MLP neurons of a small language model. Each row is named by its layer, matrix (down: output weights) and neuron, and shows model dimensions 464-527. Each number is 200 + 40 x the weight over its row's rms, rounded and kept within 0 to 999. A neuron's up and down rows have the sign that makes its largest values positive.
A block is one neuron, or neurons of one layer that tend to fire together. Before each block is what it responds to, as a language model described it from the Wikipedia text at the highest values.

Responds to: Final tokens of location names, especially the state or country after a comma or in multiword names (Los Angeles, California; New York City), plus some league names and chart numbers.
L6.down136,188,191,183,237,144,254,136,143,255,192,275,212,122,194,201,205,146,221,202,174,180,200,158,110,173,225,161,245,265,172,168,276,156,115,207,215,182,233,165,250,166,185,150,210,265,176,170,162,271,215,177,251,221,173,310,163,238,193,261,202,216,144,255,198
L6.down643,212,239,157,234,105,187,222,205,220,150,261,187,202,229,222,226,145,262,266,183,217,175,166,177,198,185,172,227,231,183,235,176,256,195,157,198,182,216,271,258,184,247,235,172,202,189,229,175,206,151,190,189,129,235,212,270,197,217,224,240,226,229,217,166
L6.down728,228,239,204,197,228,165,168,161,224,128,109,218,214,148,178,118,195,246,148,187,103,201,202,113,180,182,230,152,227,173,273,192,227,188,203,130,252,254,235,213,245,186,188,189,200,248,294,221,216,233,248,168,206,264,236,208,236,244,228,208,215,178,218,202
L6.down1247,160,263,163,179,157,235,190,208,202,196,154,210,175,189,194,220,149,221,232,197,212,208,214,111,144,205,212,272,210,155,188,125,249,143,183,198,263,194,176,260,241,125,156,141,279,252,205,267,167,155,176,108,182,151,150,215,174,135,206,239,276,221,137,192
L6.down1398,195,218,246,164,145,236,212,232,166,250,159,255,150,218,191,205,268,127,259,219,208,199,91,196,172,263,252,190,199,208,152,213,134,180,213,141,142,198,183,246,222,105,166,128,259,193,107,167,282,140,166,178,202,218,214,192,167,153,230,261,159,163,179,206
L6.down1936,222,156,168,191,208,221,215,108,274,213,210,219,156,196,224,129,222,201,181,245,196,230,248,185,227,197,272,155,217,218,244,266,136,145,135,172,267,191,186,110,137,186,216,208,243,135,206,145,273,221,149,174,221,227,228,179,200,190,211,167,185,229,207,116
L6.down1994,265,207,127,171,203,233,172,174,156,180,247,143,178,186,237,265,252,256,251,233,188,210,220,184,159,164,228,217,217,215,227,226,205,218,211,221,228,253,189,236,98,153,198,285,218,191,181,174,208,250,120,173,236,202,151,267,170,161,226,143,251,197,226,122
L6.down2234,259,193,175,235,188,164,225,228,240,216,269,157,212,255,199,223,197,263,220,182,183,235,201,236,226,239,158,234,237,190,198,196,197,177,220,188,240,237,199,215,253,142,180,126,220,209,174,136,238,220,225,261,215,151,213,208,209,216,99,149,90,167,160,201

Responds to: Numerals, mostly round counts like 50, 200, 1,000, that start a quantity of people or things in prose, tables and scorelines; also "as" in "such as" / "as well as".
L3.down1407,181,244,188,149,249,174,250,240,209,157,105,182,187,234,182,208,219,163,191,212,221,114,235,186,216,212,211,176,224,172,161,213,192,243,126,212,202,193,230,259,258,218,188,208,209,359,229,167,148,172,142,181,118,129,139,185,218,213,135,243,198,182,185,234
L3.down1688,206,174,217,145,224,200,150,204,242,224,128,151,250,222,191,198,207,200,164,149,143,254,214,213,210,171,115,218,151,197,191,203,207,178,184,197,197,227,288,146,200,268,223,206,230,226,233,137,188,259,281,199,231,127,219,205,241,202,266,162,202,194,251,281

Responds to: Fires on the final token of country, state, and region names, typically after in, of, or a city plus comma, as in Redding, California; in Brazil; New York.
L2.down179,220,136,194,199,100,192,158,164,109,226,203,249,109,172,202,216,158,149,218,223,200,200,197,258,166,171,187,194,168,165,221,181,211,224,302,215,233,225,180,178,210,190,189,205,256,161,166,205,239,211,194,240,268,178,217,94,120,210,175,186,143,269,191,183
L2.down386,226,137,254,230,157,244,135,240,184,128,126,214,184,278,185,172,223,157,244,220,190,184,183,226,156,242,206,225,164,226,208,194,244,217,225,229,251,204,205,122,276,192,221,162,198,155,150,182,189,167,155,221,177,171,245,109,183,208,174,189,223,219,169,193
L2.down446,166,222,220,224,156,195,202,210,147,156,198,171,187,211,212,230,206,121,205,195,259,245,209,190,170,227,223,281,210,259,177,250,219,239,219,240,222,304,153,190,127,161,227,190,217,270,191,211,175,208,166,237,124,182,118,210,147,193,149,197,233,215,208,245
L2.down1794,136,162,246,111,150,163,176,206,200,163,195,215,182,168,147,181,216,196,209,166,186,187,228,247,175,256,158,208,253,186,190,146,173,229,224,212,235,220,176,180,222,145,211,164,249,223,147,218,159,177,166,195,189,141,170,136,159,178,186,185,247,236,254,259

Responds to: Contents of a cell in a pipe-delimited wiki table, right after a | separator, such as numbers, places, or headers like Votes and Opponent.
L6.down683,183,161,206,198,234,169,200,151,207,248,149,204,194,189,193,179,253,202,135,153,253,175,191,256,128,198,172,179,207,203,209,266,165,223,203,288,177,183,253,230,128,166,183,275,133,185,326,149,132,204,211,145,166,209,193,176,212,205,173,242,194,187,255,253
L6.down726,170,211,184,212,196,125,153,230,197,232,242,255,97,133,249,148,194,233,278,209,255,203,235,212,193,285,246,198,240,201,219,178,230,183,248,216,179,203,247,205,154,227,192,188,265,211,168,230,143,203,185,181,236,180,123,138,209,198,203,159,148,210,229,142
L6.down753,137,232,178,154,228,149,99,124,160,216,167,184,177,238,133,247,202,172,184,225,216,227,184,183,167,191,159,208,214,175,183,188,168,166,186,225,121,211,206,206,140,130,137,195,192,166,228,178,163,223,179,202,169,283,211,221,262,163,206,213,200,232,260,174
L6.down927,239,159,202,185,174,129,193,184,248,181,211,221,187,233,175,178,208,157,176,89,215,249,175,190,170,148,186,239,150,159,201,135,107,166,231,226,205,123,252,293,176,164,163,225,176,183,210,199,149,208,206,198,157,261,139,176,174,171,272,247,150,193,241,216
L6.down999,153,287,200,188,203,249,219,180,158,206,237,214,146,209,181,184,236,177,166,183,185,211,166,205,74,286,220,247,166,176,219,205,168,204,229,216,137,228,235,181,149,196,299,235,254,211,218,192,118,239,235,191,163,185,187,234,163,178,181,262,202,173,228,202
L6.down1039,246,178,143,101,196,216,232,245,179,172,277,226,217,227,222,169,154,99,233,219,222,259,191,223,188,166,238,184,258,171,179,199,201,183,158,193,239,137,162,186,221,247,139,138,210,225,171,229,109,168,107,174,107,219,226,276,165,179,211,243,167,172,278,204
L6.down1255,218,137,187,226,185,207,226,129,146,192,211,226,195,229,209,162,162,189,184,155,208,201,173,232,165,156,150,193,197,156,229,191,172,237,130,291,148,236,199,233,239,207,184,193,183,120,227,182,202,188,129,185,208,235,189,182,141,193,200,236,235,245,263,154
L6.down1389,161,212,127,235,163,147,212,228,145,180,210,166,147,201,182,263,164,252,243,228,239,173,160,148,104,167,165,229,172,193,237,105,187,223,268,248,263,140,267,240,196,182,283,97,212,199,261,197,149,173,209,212,214,188,129,226,254,219,139,154,191,187,250,214

Responds to: Numbers and quantity words that start a quantity or ordinal phrase, often after the, of, on or with, such as at least 12 buildings, 4th largest, several, half-shaft.
L6.down353,163,234,251,209,187,190,222,249,199,206,210,173,193,287,148,195,204,151,243,235,177,229,192,208,170,251,188,181,226,255,211,187,201,248,218,173,150,204,198,239,240,209,199,198,237,216,175,200,240,227,343,113,209,209,109,283,230,197,168,232,220,181,209,177
L6.down662,209,261,205,213,260,109,193,226,212,90,191,252,192,307,187,241,214,266,171,225,271,142,174,252,197,214,196,193,211,201,247,273,160,204,254,191,157,161,279,149,238,211,214,187,184,240,143,209,231,232,232,181,234,201,166,149,298,205,162,205,143,260,200,217
L6.down785,141,263,128,121,201,201,197,219,243,100,172,192,210,179,216,273,219,175,191,189,278,296,207,237,220,169,181,218,131,120,195,175,219,175,263,212,227,208,204,143,239,199,200,264,157,292,286,187,181,219,266,204,228,231,197,244,269,242,187,244,220,211,131,155
L6.down886,124,166,246,187,141,168,190,204,234,207,271,189,169,165,216,176,251,162,213,169,203,241,153,246,144,194,194,150,195,227,258,207,119,157,210,187,217,228,219,158,187,172,206,141,161,158,197,155,252,163,258,225,184,182,233,101,199,252,157,237,156,201,193,235
L6.down1094,84,184,207,264,286,130,206,225,237,169,211,209,221,270,191,251,149,213,222,244,178,196,190,221,84,205,182,194,185,219,202,170,171,184,181,251,186,189,184,198,268,163,190,203,212,150,237,181,193,173,218,236,170,190,179,214,242,226,194,259,193,154,157,205
L6.down1308,141,218,237,187,162,248,192,215,219,188,168,175,178,186,156,179,186,232,186,242,157,215,119,249,109,207,176,218,203,185,143,145,201,139,161,175,163,185,190,210,176,253,265,138,203,150,211,133,209,142,216,179,281,225,167,196,168,206,163,181,168,145,255,192
L6.down1671,140,173,187,214,233,166,219,223,236,144,194,195,211,216,204,214,172,164,219,239,234,161,172,252,250,162,136,175,222,249,180,217,227,249,210,268,218,208,221,196,216,215,259,231,281,199,273,219,225,203,228,283,171,173,153,243,198,224,138,275,184,162,164,197
L6.down1778,157,156,200,212,242,167,231,168,228,142,177,217,243,219,221,227,212,178,193,246,201,173,214,231,316,153,197,248,211,186,234,225,216,160,119,179,182,181,241,198,218,185,225,200,219,185,192,183,105,200,231,216,243,233,181,201,277,181,235,181,147,209,187,254

Responds to: Two groups: passive or past verbs right after a subject or "was", such as placed, inducted, peaked, included; and numeric cells in tables, such as vote counts, scores and times like 30,058, 7–5, 12:30.
L2.down488,189,165,163,249,196,159,158,214,253,207,204,149,186,182,170,221,191,208,159,219,227,182,211,213,208,185,200,117,197,201,208,203,143,179,177,197,202,142,230,180,225,224,241,140,254,193,161,212,200,241,101,135,247,180,184,233,232,258,224,206,216,286,211,218
L2.down1472,189,242,224,192,258,104,215,189,181,289,199,254,235,195,177,176,223,248,180,126,177,208,201,250,197,176,167,254,185,191,186,248,231,240,164,178,155,235,168,202,125,194,180,162,169,179,218,176,164,213,186,276,176,219,220,238,163,248,174,180,154,161,169,211
L2.down1565,185,176,190,174,171,245,181,227,187,188,179,214,109,241,137,158,223,232,221,120,190,178,189,182,179,262,165,169,233,176,196,240,252,332,202,233,177,236,223,186,159,207,169,129,215,171,128,219,261,248,214,177,150,231,216,207,206,206,163,156,180,211,278,93
L2.down1579,200,214,71,197,181,198,210,229,176,166,202,165,232,167,171,121,250,214,166,123,194,226,209,205,165,204,269,224,209,244,154,255,196,208,278,172,173,240,88,86,191,120,187,285,141,233,238,211,153,224,200,171,187,222,271,211,230,186,154,263,162,133,110,242

Responds to: Names of countries, continents and regions after in, of or a direction word (Western Australia, north eastern Europe, Spain), also University and Gallery headings.
L3.down512,190,223,254,210,168,220,215,198,214,170,207,265,328,226,210,202,258,209,207,141,244,182,260,173,106,204,157,238,198,234,209,117,259,225,240,217,253,253,228,187,224,272,200,183,204,210,204,221,214,175,201,223,132,142,198,202,152,241,186,262,138,132,141,211
L3.down1186,159,296,154,191,212,165,165,189,220,237,157,190,307,290,179,161,237,150,192,222,184,231,243,243,159,88,99,209,183,186,227,184,162,228,204,214,203,160,186,166,157,88,245,198,182,216,231,189,216,159,252,241,163,159,195,127,171,235,241,209,184,199,242,156

Responds to: Small whole numbers, roughly 4–19, standing as their own token: table cells, day-of-month in dates, ordinal stems and counts, as in "on 13 March", "13th", "| 16 |".
L2.down804,212,212,213,270,239,144,223,179,206,220,195,219,206,322,241,218,201,191,236,200,216,136,144,189,176,177,125,210,222,214,243,221,133,241,175,152,186,179,231,200,222,229,246,213,228,220,166,174,147,188,162,242,140,200,221,221,189,236,227,204,248,201,246,227
L2.down1813,154,200,197,201,159,214,218,264,183,182,219,210,169,219,226,191,176,192,192,149,202,146,156,186,228,210,171,211,157,241,302,188,185,171,192,171,222,238,261,212,197,154,177,233,239,92,243,210,151,222,157,90,219,218,208,194,169,106,220,203,161,239,115,197
L2.down2046,148,211,256,228,202,174,147,192,172,167,168,167,206,301,183,199,119,182,190,195,225,187,193,189,174,264,202,155,224,216,210,189,148,248,132,159,228,234,253,206,229,163,203,169,221,235,109,126,228,235,247,194,182,224,137,193,133,198,201,164,171,173,265,234
L2.down2093,187,202,168,257,211,180,239,241,181,195,149,201,180,195,266,198,240,180,241,133,221,165,176,201,172,218,178,149,176,191,312,170,208,216,78,204,200,209,218,247,164,180,195,183,218,201,194,127,234,219,241,250,225,166,214,260,238,228,251,207,228,139,147,314

Responds to: Cell separators and cell contents in flattened tables and infoboxes, such as |, ;, — or 0; in stats and chart rows, or Conservative, Telugu, votes, Postal.
L3.down409,244,214,145,218,185,273,212,224,250,198,221,222,165,223,174,316,165,218,239,185,161,85,184,160,289,216,178,274,227,108,206,232,194,199,236,227,189,249,220,178,225,255,228,204,178,292,196,126,223,279,268,214,175,288,171,161,203,240,222,218,198,140,123,253
L3.down903,208,183,166,157,215,220,233,172,206,233,205,156,265,147,197,162,156,241,240,199,225,198,212,225,243,187,177,197,211,200,234,168,179,244,225,227,174,138,143,129,240,192,247,195,145,209,257,210,186,180,189,207,186,182,204,165,225,255,245,210,167,206,143,206